From a checkpoint of a small transformer trained on Wikipedia.
Size: 12 heads of 32, 8.31M parameters.
Architecture: LayerNorm before each block, biases, tied embeddings.
Training: a variant of Adam for these matrices, 230M tokens.
MLP neurons of a small language model. Each row is named by its layer, matrix (up: input weights; down: output weights) and neuron, and shows model dimensions 64-159. Each number is 200 + 30 x the weight over its row's rms, rounded and kept within 0 to 999.
After each neuron's rows, "fires on" lists the tokens most often at its 100 highest values on Wikipedia text that the model never trained on; "fires before" lists the tokens most often just after its 100 highest values on Wikipedia text that the model never trained on. A number after a token or word is its count.

L6.up505,233,239,193,202,241,281,271,170,243,155,187,187,199,265,184,200,210,186,160,197,214,206,181,162,233,218,217,155,203,191,192,150,246,154,251,250,176,195,222,149,207,258,221,210,172,199,225,190,184,216,159,217,238,168,198,220,278,185,189,222,254,182,201,197,145,222,196,162,244,204,195,191,177,207,208,149,181,198,152,230,246,224,164,178,145,188,158,231,169,211,204,165,212,219,169,206
L6.down505,217,150,219,198,217,146,240,260,149,230,183,151,180,183,210,191,236,230,191,210,203,157,177,199,184,175,189,187,214,183,219,185,169,222,155,200,209,212,281,246,162,161,174,201,161,239,201,200,194,200,228,175,158,207,144,221,225,217,205,233,187,236,186,199,232,195,198,248,197,227,175,208,222,168,235,201,213,201,235,249,159,236,219,150,184,189,258,194,159,172,271,283,222,167,164,203
fires on: "ak" 67, "iv" 10, "op" 8, "ad" 8
fires before: "e" 26, "ing" 10, "es" 9, "en" 8, "s" 7

L8.up134,189,189,221,219,188,240,139,208,201,225,190,153,203,195,269,207,225,175,226,182,198,177,231,245,206,211,176,206,195,214,219,178,206,234,186,176,204,156,213,160,224,198,150,225,250,158,252,191,247,171,121,177,198,181,223,252,232,180,193,240,237,177,201,208,208,189,188,223,170,258,243,194,168,193,155,195,129,211,176,164,201,161,222,157,280,186,239,145,153,176,225,202,176,216,198,221
L8.down134,162,140,222,210,235,206,192,232,190,197,203,222,231,162,165,198,172,212,147,173,212,196,202,193,147,187,179,206,182,200,177,254,257,182,192,232,163,210,186,205,219,221,189,206,189,190,173,200,243,217,223,157,191,238,179,167,222,259,243,191,190,170,227,178,263,202,241,210,236,195,152,142,212,256,188,141,186,225,235,204,232,186,219,196,180,146,180,208,176,238,166,243,197,229,183,241
fires on: " o" 45, " O" 44, "\n\n" 5
fires before: "n" 17, "p" 13, "ver" 8, "ut" 7, "t" 6, "w" 6

L6.up455,190,259,213,231,224,226,210,217,193,142,198,195,228,217,182,209,194,153,151,227,222,210,224,183,203,189,246,177,212,234,230,183,150,227,244,194,163,185,213,182,167,223,231,198,150,179,169,172,248,181,199,197,202,210,227,192,168,233,224,199,167,213,207,176,204,248,216,204,218,230,201,210,190,244,173,155,236,223,193,236,179,184,243,213,231,165,190,185,195,152,262,264,185,168,281,178
L6.down455,178,176,232,205,150,184,229,261,209,189,225,184,232,220,140,169,181,239,185,186,235,216,166,197,190,159,234,212,204,126,230,201,153,210,191,222,179,221,187,202,202,208,165,188,218,240,177,232,189,205,177,182,191,191,221,152,178,200,228,149,182,195,244,180,181,191,173,234,234,203,177,189,221,186,207,199,239,203,204,224,174,164,232,187,162,223,169,191,208,164,177,182,179,241,194,227
fires on: " com" 94, "om" 6
fires before: "p" 51, "m" 35, "b" 5

L7.up373,171,209,210,202,219,192,194,220,178,201,165,201,208,180,191,219,214,186,193,273,242,260,242,216,205,223,177,190,210,241,215,198,233,224,267,186,178,145,212,197,222,215,250,166,144,192,181,239,201,214,182,173,178,195,213,238,209,219,225,283,274,210,136,155,149,230,214,221,197,182,217,153,144,176,188,235,180,186,190,176,190,194,184,199,201,223,231,218,166,180,194,196,142,171,197,161
L7.down373,259,213,170,214,253,168,193,190,139,158,192,209,169,201,233,205,226,237,198,205,125,212,185,213,223,149,158,165,187,156,195,190,213,202,236,186,151,155,231,218,139,199,256,213,163,215,159,159,208,203,200,256,208,227,232,184,196,194,209,201,153,156,167,222,214,190,235,227,191,184,200,209,233,152,246,158,242,182,228,211,216,151,179,169,217,152,191,228,207,239,213,171,238,190,179,227
fires on: "r" 49, "b" 14, "iv" 14, "u" 12, " b" 4, "il" 4
fires before: "al" 12, "ou" 12, "u" 9, "and" 8, "il" 7, "on" 5

L9.up96,156,215,189,223,233,185,249,197,212,196,204,232,211,222,268,186,175,225,179,176,239,230,182,199,181,177,180,203,233,222,194,189,186,227,219,161,184,210,214,200,176,208,228,184,139,160,202,214,212,229,176,214,198,165,215,239,188,214,181,226,181,198,210,118,191,160,206,192,178,239,219,205,142,171,189,198,194,241,177,222,229,191,166,164,209,191,194,186,235,220,205,161,248,257,251,165
L9.down96,192,158,174,232,215,132,187,215,213,188,186,184,201,229,146,167,202,169,264,160,148,246,214,216,165,198,237,198,227,157,219,216,148,210,218,193,195,208,191,190,232,218,199,193,241,197,223,124,200,248,229,209,192,170,198,179,202,216,222,175,213,179,208,213,203,125,201,237,235,252,201,190,209,181,193,202,216,192,171,238,193,278,212,196,199,165,216,257,191,150,218,175,173,215,151,247
fires on: "o" 59, "v" 11, "en" 5
fires before: "ol" 40, "ic" 7, "f" 6, " |" 4

L7.up104,107,209,165,244,239,218,182,153,192,189,227,210,239,177,230,187,262,210,206,190,235,214,218,187,161,194,227,120,242,220,168,247,184,173,207,168,192,206,205,177,161,187,191,248,191,197,212,219,207,223,144,186,179,214,190,219,217,235,202,260,174,131,193,204,209,185,214,231,183,208,251,166,173,177,204,235,244,194,189,238,210,243,168,184,169,207,184,206,187,225,148,188,245,213,211,240
L7.down104,200,187,153,191,239,181,204,161,216,148,276,186,167,221,225,243,175,231,209,161,217,220,149,221,223,202,170,191,219,176,208,178,260,174,201,221,176,180,215,221,239,216,211,192,166,179,255,217,155,195,236,223,244,201,204,177,210,171,228,173,149,227,210,201,157,186,228,204,214,165,219,237,218,167,275,186,206,236,205,175,201,203,153,187,197,197,226,159,242,222,176,178,208,166,175,205
fires on: "nt" 39, "og" 33, "art" 19, "ct" 4
fires before: "y" 36, "ra" 14, "ry" 10, "s" 10

L9.up108,151,211,163,210,239,225,142,168,226,237,148,180,213,194,262,259,145,200,167,196,205,177,190,205,180,199,170,205,208,277,218,217,174,200,217,168,216,161,195,244,167,204,248,214,212,182,214,213,182,226,202,199,185,250,220,231,219,155,197,204,219,194,204,151,178,147,223,135,160,252,188,218,160,218,206,223,168,178,220,183,209,199,159,248,279,187,249,206,150,229,227,263,159,195,213,189
L9.down108,214,186,201,266,252,175,190,257,219,233,213,223,183,192,186,180,163,244,160,181,192,139,169,256,213,179,192,227,222,208,205,227,188,164,213,178,245,205,218,179,207,223,234,198,214,264,258,199,160,194,205,227,248,219,210,148,183,192,195,170,186,253,193,248,232,204,188,198,238,190,150,218,182,192,186,229,192,228,200,250,180,216,179,203,196,145,243,195,147,239,181,184,221,193,191,190
fires on: " O" 74, "O" 21
fires before: "n" 31, "ct" 10, "t" 9, "r" 7

L8.up621,206,187,182,217,212,187,264,192,193,175,204,151,180,261,202,186,209,146,208,165,211,208,213,194,230,208,224,175,170,251,251,176,204,224,170,214,153,194,215,211,201,226,205,189,194,236,167,227,168,203,189,193,192,181,219,248,254,221,270,211,217,178,188,181,200,152,227,175,225,205,180,220,182,258,205,210,190,210,197,229,219,239,175,214,160,240,199,263,179,189,261,193,192,230,282,174
L8.down621,273,154,205,164,216,176,173,187,208,210,272,187,175,147,173,182,181,205,196,159,287,235,189,209,208,196,198,186,189,205,144,166,202,196,152,178,226,211,204,233,187,231,205,224,196,190,184,164,237,207,197,244,211,183,216,198,159,241,158,220,212,191,178,128,226,161,213,135,222,206,190,166,216,239,218,171,213,250,205,231,247,174,214,296,204,186,244,223,206,174,156,172,209,205,201,186
fires on: "ud" 43, "9" 40, "uc" 9
fires before: "ing" 23, "ed" 18, "9" 11, "8" 9, "e" 7, "5" 7

L8.up16,195,224,257,200,224,142,225,207,200,221,146,201,244,192,233,222,165,224,213,186,270,213,194,210,181,213,186,186,169,235,177,186,170,138,202,231,201,159,221,200,181,242,205,223,210,165,245,186,264,220,188,179,187,187,209,211,186,179,168,162,184,264,239,225,193,206,270,223,220,215,144,221,171,201,163,188,189,239,185,159,173,225,207,220,252,173,131,154,206,258,249,185,212,177,194,225
L8.down16,166,218,166,191,143,178,230,175,258,159,234,200,217,222,201,230,188,207,165,204,209,216,211,177,226,163,197,212,232,205,184,196,236,160,167,233,189,230,222,170,159,199,219,126,200,229,173,204,160,193,206,247,200,202,243,205,182,205,184,197,182,229,171,176,229,195,197,174,194,181,203,200,159,210,171,170,186,184,205,226,226,163,264,211,207,198,210,173,217,171,166,196,260,146,204,168
fires on: "p" 73, "op" 10, "ent" 6, " m" 4
fires before: "le" 21, "an" 11, "os" 11, "et" 10, "on" 9, "ul" 8

L7.up764,209,268,197,211,221,203,234,158,220,207,209,176,207,196,223,196,260,212,226,165,199,164,172,215,172,202,233,201,216,152,197,202,164,216,188,173,195,174,215,234,176,232,153,239,209,148,218,154,219,202,194,194,178,214,197,227,174,160,156,124,174,225,235,260,190,253,215,225,226,208,158,231,246,237,160,189,240,202,194,193,211,233,206,185,173,244,239,229,183,229,186,206,220,221,216,263
L7.down764,199,211,196,260,205,199,201,189,230,124,256,199,172,240,279,202,116,207,167,188,253,171,234,204,235,156,224,209,235,167,208,226,212,235,225,196,211,212,228,152,262,175,175,138,153,265,184,186,224,202,127,206,163,218,204,151,208,206,180,216,187,199,171,208,182,226,182,146,216,172,208,200,165,183,198,176,208,232,239,221,180,216,257,131,259,181,162,219,220,194,199,205,200,192,190,193
fires on: "op" 34, "om" 22, " ex" 20, "oc" 8, "ic" 6, "ot" 4
fires before: "p" 20, "ul" 17, "t" 11, "m" 8, "al" 8, "e" 4

L6.up75,229,227,184,228,258,218,206,131,205,157,208,188,187,213,224,195,136,157,206,200,198,234,190,221,167,210,215,202,217,243,246,213,189,256,203,161,137,210,200,177,196,224,172,185,220,138,187,160,228,166,141,220,178,161,221,182,175,228,241,172,106,248,191,210,206,223,216,163,149,211,228,203,203,242,180,195,198,213,181,229,224,241,246,215,239,219,212,196,176,159,273,198,202,186,225,207
L6.down75,157,165,184,169,211,219,181,241,156,230,260,157,248,188,200,207,195,197,231,220,258,221,223,216,128,203,201,205,250,223,156,205,175,236,197,213,182,184,230,229,177,166,177,184,177,199,202,212,228,228,207,158,166,203,205,189,188,227,201,189,241,175,206,230,204,187,225,226,212,179,190,174,205,211,137,168,193,188,248,217,166,168,172,215,165,168,211,200,241,219,203,154,171,223,158,232
fires on: "om" 32, "iv" 30, "ist" 12, "-" 10, "op" 5
fires before: "ers" 29, "m" 16, "p" 14, "ri" 8

L2.up627,196,202,172,226,218,245,151,166,216,205,187,154,197,165,239,235,235,230,181,196,217,239,195,210,197,204,193,174,202,219,215,216,210,208,169,182,155,158,205,163,119,222,151,228,198,231,168,183,245,224,181,193,214,195,207,229,159,194,261,187,175,182,207,189,181,257,190,211,141,233,178,208,185,217,196,226,269,262,235,226,221,193,219,210,199,165,163,179,110,229,226,260,303,236,230,243
L2.down627,220,238,162,204,221,168,216,213,209,193,213,193,200,181,183,181,238,245,206,216,251,195,209,185,157,233,254,216,203,150,201,172,202,198,271,220,227,236,197,209,194,189,127,210,192,192,177,204,243,207,226,204,186,153,178,164,232,119,212,187,200,233,143,171,191,207,186,247,238,236,192,172,276,244,149,133,210,209,201,247,261,210,202,209,175,183,162,203,185,211,188,151,219,172,190,228
fires on: "og" 57, "art" 32, "ig" 9
fires before: "y" 18, "ra" 15, "n" 8, " of" 5, "er" 4, "ist" 4

L6.up401,151,180,126,208,233,230,198,205,205,190,167,250,215,164,240,173,206,175,246,160,214,239,184,243,171,153,186,247,201,250,237,222,174,216,253,162,199,208,211,196,162,142,168,260,238,210,192,209,198,232,183,216,184,178,209,218,213,197,225,185,197,175,170,195,207,168,220,224,141,211,160,174,202,191,164,199,191,214,227,181,286,191,226,215,185,215,188,153,144,224,198,230,178,163,174,205
L6.down401,201,197,194,243,176,176,170,161,148,144,184,209,154,191,180,188,232,209,175,204,171,161,215,215,197,199,201,122,174,162,232,147,250,216,185,209,213,168,153,177,250,210,201,154,252,230,204,147,223,175,230,217,175,172,236,210,175,165,224,212,197,154,147,173,195,174,176,229,189,198,212,215,206,201,153,206,220,159,184,215,161,212,213,195,211,151,233,231,207,151,200,192,255,215,219,200
fires on: "==" 87, "===" 11
fires before: "\n\n" 36, "==" 7, "\n" 4, " P" 4

L6.up522,239,211,237,241,201,192,203,198,232,189,184,240,162,189,171,170,268,207,219,173,241,151,210,212,244,170,190,224,201,191,143,245,270,168,199,220,148,172,208,181,194,193,138,240,200,217,197,236,223,172,213,206,175,182,206,215,160,202,215,200,163,138,204,230,172,157,178,181,152,177,201,248,168,213,177,216,240,193,144,214,177,222,220,170,228,129,206,175,173,158,187,253,246,188,231,140
L6.down522,136,199,233,207,217,186,171,232,202,248,187,232,181,222,162,254,212,250,193,214,221,228,218,234,218,172,193,157,195,204,206,186,198,210,221,186,218,233,326,208,236,166,181,179,226,202,207,209,151,201,205,219,222,217,221,169,238,196,166,208,199,163,173,234,152,190,172,245,204,217,238,169,199,232,227,189,177,167,201,219,179,214,183,177,127,149,136,180,188,230,186,218,152,231,183,198
fires on: "re" 41, "ation" 15, "e" 14, "ear" 8
fires before: " |" 14, "al" 13, " were" 7, " are" 6, "l" 5, " is" 5

L6.up857,167,153,152,220,210,189,177,210,156,173,205,193,175,173,175,228,173,185,219,280,195,219,200,223,219,203,228,226,208,226,233,159,199,248,218,147,154,213,190,228,192,201,164,215,206,211,143,238,228,238,175,213,162,230,221,190,255,189,172,211,192,151,197,216,224,177,227,196,201,217,218,214,230,208,190,182,182,201,183,181,248,206,189,248,185,218,249,171,216,152,214,218,216,200,226,170
L6.down857,193,222,227,181,203,250,162,244,149,148,181,215,204,244,205,219,207,210,205,203,198,227,101,273,194,205,143,263,208,241,182,211,217,209,175,193,212,112,188,223,206,183,131,207,176,199,185,214,213,201,218,210,216,150,205,210,229,196,143,213,241,131,151,173,219,178,213,174,174,202,198,196,262,216,236,165,200,212,178,189,164,195,269,193,194,176,230,212,206,170,211,167,198,218,223,220
fires on: "==" 52, "=" 42, "nt" 6
fires before: "\n\n" 59, " P" 5, "il" 4

L7.up109,208,238,144,231,196,197,227,145,217,185,216,190,203,227,178,142,177,201,203,131,234,186,210,244,254,230,240,136,232,148,165,248,202,155,251,202,171,166,191,159,200,229,206,201,199,165,217,191,237,183,177,202,163,179,238,280,189,212,207,231,171,201,193,192,215,241,208,225,176,223,183,198,218,178,221,243,130,216,196,256,147,134,185,206,179,213,195,158,203,164,151,218,210,189,148,170
L7.down109,183,222,200,224,206,200,160,153,174,226,178,245,251,198,220,206,207,203,196,227,164,243,192,232,206,179,181,190,292,228,183,160,176,241,220,209,208,197,181,253,189,204,160,194,240,207,161,146,173,274,229,167,180,199,250,195,179,177,199,170,265,152,186,270,176,206,244,223,179,185,180,173,224,223,212,191,209,267,191,232,223,214,201,274,227,193,217,209,183,202,220,146,277,164,233,185
fires on: "re" 33, "u" 22, "ow" 18, "ur" 10, "i" 7, "id" 4
fires before: "e" 23, "en" 13, "n" 11, "k" 5, "y" 4

L9.up757,191,174,206,197,176,196,208,189,170,201,170,131,192,166,211,243,231,224,195,168,238,192,257,231,234,186,137,136,190,200,256,276,246,128,247,197,167,214,203,161,217,175,177,237,216,264,232,240,216,223,167,188,226,209,229,255,159,146,208,189,177,132,175,232,139,178,205,162,234,197,216,208,223,240,173,264,188,214,215,168,198,186,197,185,197,152,207,188,170,177,176,197,236,205,147,170
L9.down757,161,232,172,175,233,187,168,209,227,184,162,212,207,189,130,176,159,265,213,231,214,213,240,195,199,184,246,181,232,227,192,181,168,190,157,231,157,222,173,192,111,172,243,228,202,145,153,184,208,241,204,155,171,171,232,202,255,231,186,192,184,198,259,224,225,200,193,194,197,161,222,187,154,213,133,167,240,166,203,192,180,200,205,215,154,200,197,218,199,206,217,160,235,187,192,253
fires on: "an" 19, "ow" 17, "ig" 16, "ar" 13, "p" 8, "oc" 8
fires before: "n" 18, "e" 16, "k" 11, "g" 7, "it" 5, "i" 4

L9.up161,204,232,205,203,248,157,221,211,164,194,139,242,245,240,242,221,191,196,180,172,192,204,239,212,175,199,198,198,177,238,278,173,180,207,230,158,202,171,201,169,172,235,227,206,217,192,192,191,189,217,201,210,182,227,214,205,226,187,209,188,238,211,207,176,203,179,216,231,222,212,162,184,192,275,216,215,213,237,125,180,279,195,131,215,185,185,114,201,234,225,177,234,239,170,241,142
L9.down161,192,215,222,194,220,215,177,246,228,197,209,215,271,163,174,171,148,207,178,173,286,225,237,131,177,212,199,189,220,212,158,204,242,237,249,225,182,212,253,197,232,191,254,215,181,200,157,201,214,214,199,174,197,265,230,184,203,242,216,186,214,198,244,138,222,180,166,194,179,238,237,187,171,139,178,191,204,246,165,247,221,193,238,187,186,216,171,175,170,234,168,214,207,195,193,248
fires on: "9" 53, "le" 23, "8" 13, "as" 4
fires before: "7" 14, "9" 14, "1" 9, "ction" 8, "5" 8, "4" 7

L8.up912,183,272,211,212,192,249,172,167,200,211,199,224,209,207,217,132,280,195,205,164,231,174,198,213,184,179,165,162,208,200,159,200,212,184,232,167,156,194,228,188,188,270,192,254,160,177,227,127,180,237,192,221,244,159,220,248,227,135,175,195,236,155,220,211,170,208,222,267,176,176,149,195,203,190,169,192,204,157,140,178,220,200,215,149,214,225,183,162,169,176,163,209,200,222,218,173
L8.down912,166,210,218,214,187,202,216,192,257,236,153,253,193,256,124,226,221,218,197,247,213,198,221,209,192,194,205,199,156,206,197,168,214,121,225,263,217,221,227,231,202,198,211,232,224,173,206,197,206,200,192,152,181,249,196,176,200,206,180,178,211,195,177,184,198,233,165,179,130,211,184,218,248,198,278,165,211,189,165,240,241,186,236,285,233,217,193,214,241,159,165,227,183,205,205,176
fires on: "in" 78, "on" 11, "U" 5
fires before: "t" 18, "a" 11, "at" 7, "om" 7, "o" 6, "es" 6

L6.up187,194,184,209,206,187,99,238,138,246,217,189,202,173,214,241,241,185,240,225,258,225,193,207,198,180,194,208,167,228,176,179,238,200,127,184,203,226,210,203,165,166,200,196,241,192,175,180,198,241,163,160,179,149,204,213,220,260,165,162,188,220,172,147,189,154,202,220,214,212,185,205,223,158,206,182,199,200,168,177,228,224,249,222,145,203,244,156,212,218,224,248,176,170,209,173,170
L6.down187,217,287,196,242,203,195,201,160,197,213,216,194,176,185,142,224,180,210,121,232,195,164,169,158,161,191,218,247,209,247,181,187,185,203,165,237,207,156,212,218,230,169,245,213,282,227,201,212,189,178,220,185,212,213,216,178,198,208,198,235,266,216,179,158,222,181,205,170,239,223,189,210,221,203,223,187,180,263,183,161,181,175,230,223,200,207,192,221,248,224,162,203,206,190,205,189
fires on: "ou" 30, "he" 28, "ill" 11, "m" 8, "it" 6, "em" 5
fires before: "ld" 18, "n" 15, "re" 14, "b" 8, " be" 5, "e" 5

L7.up643,251,237,182,191,217,203,246,194,150,187,191,208,201,216,232,243,196,170,146,162,226,170,183,186,173,199,168,148,194,197,228,159,267,205,280,208,208,172,221,154,182,267,228,170,143,164,184,188,186,200,167,235,202,210,223,228,232,156,175,196,237,213,180,183,227,187,179,211,175,225,176,204,243,203,202,232,186,176,211,211,266,200,191,195,211,192,212,204,148,240,157,199,221,201,198,172
L7.down643,214,208,212,188,169,166,226,163,239,229,187,243,165,232,174,233,273,230,235,159,191,177,208,234,198,153,182,215,268,182,169,154,238,229,200,180,239,214,253,226,189,192,173,203,263,225,199,176,128,190,222,201,167,195,218,136,210,175,188,178,209,195,209,214,220,185,156,204,207,184,196,216,240,203,152,191,177,203,198,250,207,228,190,135,202,210,234,261,180,232,207,205,137,249,212,202
fires on: "av" 44, "at" 19, "v" 19, "all" 8, "ak" 5, "os" 4
fires before: "e" 19, "er" 18, "en" 13, "ing" 11, "el" 7, "ent" 5

L6.up912,170,202,173,215,144,245,198,224,186,192,189,195,200,182,166,195,248,173,207,222,223,249,262,211,187,213,220,253,222,235,180,228,264,183,208,224,171,165,219,157,244,249,178,249,222,170,194,138,250,157,136,197,188,202,202,224,252,168,203,193,240,153,176,159,171,205,216,221,189,233,212,188,173,179,173,225,140,209,176,200,224,184,229,223,247,157,236,212,134,136,206,208,179,180,224,253
L6.down912,148,195,212,199,157,218,191,253,138,208,213,176,208,145,253,199,163,170,181,128,193,227,265,208,211,221,200,232,205,194,225,239,220,221,132,192,209,184,227,162,168,213,162,248,225,172,187,165,203,224,133,186,192,206,198,222,217,210,205,252,193,177,176,219,228,194,241,197,222,208,193,227,204,177,230,166,196,220,167,199,177,191,250,216,190,190,197,267,170,205,199,221,145,175,194,288
fires on: "\n\n" 97
fires before: "===" 21, "==" 20, "=" 18, "S" 5, "-" 5, "P" 5

L7.up152,196,216,148,228,250,147,231,207,192,142,204,192,172,162,239,250,209,193,225,202,195,224,207,204,164,198,228,215,220,226,198,186,231,194,235,222,206,178,198,208,188,195,230,194,169,202,110,166,239,204,181,222,185,215,220,217,198,194,180,196,247,275,200,221,175,200,229,157,261,253,183,227,240,235,203,211,189,171,240,195,234,204,189,285,171,208,211,264,166,179,248,214,290,186,224,150
L7.down152,230,222,210,174,190,204,233,226,239,181,242,167,184,233,209,208,231,222,234,240,235,188,186,230,178,144,145,226,209,222,192,175,199,219,237,183,214,227,234,192,231,166,203,208,195,228,178,194,214,129,245,221,169,184,190,206,216,217,224,225,234,267,214,182,204,171,171,222,215,232,173,202,227,192,216,204,223,171,212,198,140,206,188,179,221,169,219,246,140,216,190,127,219,157,242,249
fires on: "v" 68, "iv" 14, " v" 12, "av" 4
fires before: "est" 14, "ers" 14, "ol" 8, "ent" 8, "en" 7, "it" 6

L9.up689,141,239,208,250,253,149,143,264,192,205,236,162,208,177,169,154,153,202,248,180,238,147,211,181,211,216,164,201,172,223,204,211,158,237,219,174,179,188,214,202,202,183,194,234,215,205,181,207,287,199,189,196,148,257,219,189,249,151,228,208,166,233,165,202,189,188,230,176,189,183,204,232,210,176,200,225,206,179,234,167,187,193,147,280,220,196,194,191,157,209,218,209,218,196,258,199
L9.down689,182,162,203,246,195,211,194,205,161,188,210,188,195,197,225,191,231,185,168,206,225,196,213,209,233,163,228,221,184,221,207,242,160,232,245,170,187,155,178,186,186,201,199,204,230,141,188,221,149,237,210,232,220,171,181,255,179,173,108,186,218,243,204,234,212,155,148,265,226,229,206,196,206,218,178,190,220,234,180,196,254,205,224,183,188,240,217,219,205,122,184,223,217,234,189,219
fires on: "0" 29, "pp" 28, "ep" 17, "t" 9, "ust" 4
fires before: "0" 14, "end" 10, "o" 10, "1" 9, "ear" 8, "ro" 8

L2.up575,218,226,189,183,218,169,172,206,216,210,208,179,211,206,156,231,248,228,153,180,214,185,220,157,191,197,137,230,214,230,148,163,228,178,231,224,186,194,220,201,140,201,143,207,179,193,193,204,208,250,166,188,231,150,209,209,155,208,223,236,159,201,178,162,145,247,188,182,190,205,187,212,286,216,207,200,134,232,193,198,238,185,176,153,217,165,155,160,188,150,205,265,231,171,217,193
L2.down575,198,203,146,206,220,153,179,211,195,165,233,150,165,233,195,216,252,257,120,142,153,197,239,148,221,197,176,218,215,211,206,184,164,234,198,278,185,219,195,179,186,220,165,198,201,225,190,189,193,238,189,175,220,195,195,193,172,228,191,192,169,239,190,163,157,267,179,185,195,147,224,191,247,194,219,195,221,243,218,165,207,173,195,130,229,193,259,161,218,199,204,224,190,195,216,229
fires on: "ag" 100
fires before: "ue" 22, "es" 14, "n" 9, "em" 8, "ed" 7, "o" 6

L8.up242,197,205,287,203,207,235,166,216,151,164,188,194,174,193,195,155,164,176,174,176,198,242,201,184,229,222,209,231,182,244,222,182,169,221,182,160,138,157,214,185,159,183,195,156,160,166,176,171,215,266,228,194,199,240,221,205,149,208,263,187,173,151,150,177,212,208,215,187,192,233,183,269,214,258,160,191,164,264,259,206,211,171,238,221,256,156,138,171,172,213,227,244,187,191,209,177
L8.down242,219,201,187,216,202,180,158,207,184,186,218,201,199,194,225,244,216,266,237,214,184,251,188,222,199,155,97,163,231,168,193,195,197,213,170,200,224,180,230,237,237,176,232,172,212,213,193,198,229,186,169,206,175,201,200,209,191,203,195,173,187,191,219,224,181,155,238,211,241,213,245,238,219,182,189,186,185,214,208,161,149,172,153,176,207,145,199,265,224,248,187,175,162,191,205,249
fires on: "om" 44, "ce" 32, " e" 10, "ly" 9
fires before: "e" 16, "iv" 12, "p" 11, "an" 8, "ar" 5

L8.up705,201,232,194,188,155,203,238,198,224,223,212,157,205,161,203,217,147,209,225,204,241,189,244,148,201,201,185,174,243,203,237,237,267,148,206,190,219,193,206,192,187,169,156,182,217,175,145,196,252,226,154,148,151,216,229,234,234,208,151,194,221,217,203,182,184,182,208,229,178,192,197,194,216,220,202,258,168,168,225,188,262,199,204,232,164,202,211,168,164,250,234,211,155,214,145,194
L8.down705,164,174,193,189,198,201,181,141,175,227,212,163,246,166,219,162,212,216,220,148,231,159,176,223,185,210,189,210,156,257,171,192,142,201,175,202,168,229,93,209,188,157,178,214,231,182,198,233,198,196,224,234,170,217,165,221,212,215,226,256,218,212,240,215,236,210,189,208,201,186,224,194,225,206,179,227,250,194,179,191,225,236,163,207,175,243,205,200,182,157,186,212,215,185,204,175
fires on: "he" 43, "ar" 18, "o" 17, "oc" 5, "ut" 4
fires before: "re" 24, "n" 13, "ri" 7, "in" 5, "k" 5, "y" 4

L9.up887,205,225,220,236,226,193,186,211,152,158,152,185,198,203,255,179,229,214,162,228,216,219,194,212,156,245,173,179,202,239,211,211,207,177,155,185,166,147,221,236,141,222,208,239,211,240,224,217,209,244,268,221,183,224,168,224,247,169,163,204,244,214,165,216,224,129,214,200,252,250,176,193,173,240,178,216,221,206,214,207,191,217,144,171,194,215,194,290,214,215,151,220,212,159,205,186
L9.down887,236,210,213,201,232,226,168,186,167,166,222,196,191,186,198,166,214,155,194,225,181,154,212,206,200,220,192,182,224,224,226,165,217,181,243,188,204,238,218,183,209,166,197,151,195,176,225,225,194,165,215,226,208,175,225,138,160,214,163,141,185,190,209,142,235,190,219,183,178,156,204,219,224,240,252,165,174,228,191,203,203,185,121,215,190,129,194,206,196,231,224,233,201,236,195,198
fires on: "as" 61, "s" 15, "t" 15, "iv" 4
fires before: "ed" 40, "e" 17, "ing" 8, "ure" 6, "ion" 5

L6.up218,188,208,231,235,224,130,213,228,169,191,212,241,224,147,194,189,262,203,201,146,198,185,221,180,251,214,186,238,212,246,188,208,190,180,214,176,188,193,217,233,185,205,198,178,259,193,235,202,235,219,246,195,215,231,234,193,167,241,231,230,209,209,235,216,217,177,198,235,156,224,186,233,188,216,173,206,132,277,129,181,181,205,165,220,241,190,199,138,167,191,265,243,180,142,216,210
L6.down218,232,160,199,175,223,193,199,179,195,180,211,208,204,222,252,208,248,233,218,180,211,199,217,200,210,179,182,189,188,177,133,146,242,231,130,193,215,286,153,230,173,220,135,179,173,173,267,167,193,182,171,193,186,220,201,191,188,241,167,145,189,190,264,245,191,207,162,182,227,163,187,182,196,173,168,166,196,180,198,218,194,228,155,198,228,190,238,225,223,180,207,184,179,149,228,267
fires on: "p" 61, " pl" 18, " P" 8
fires before: "er" 20, "l" 9, "art" 9, "an" 8, "os" 8, "res" 6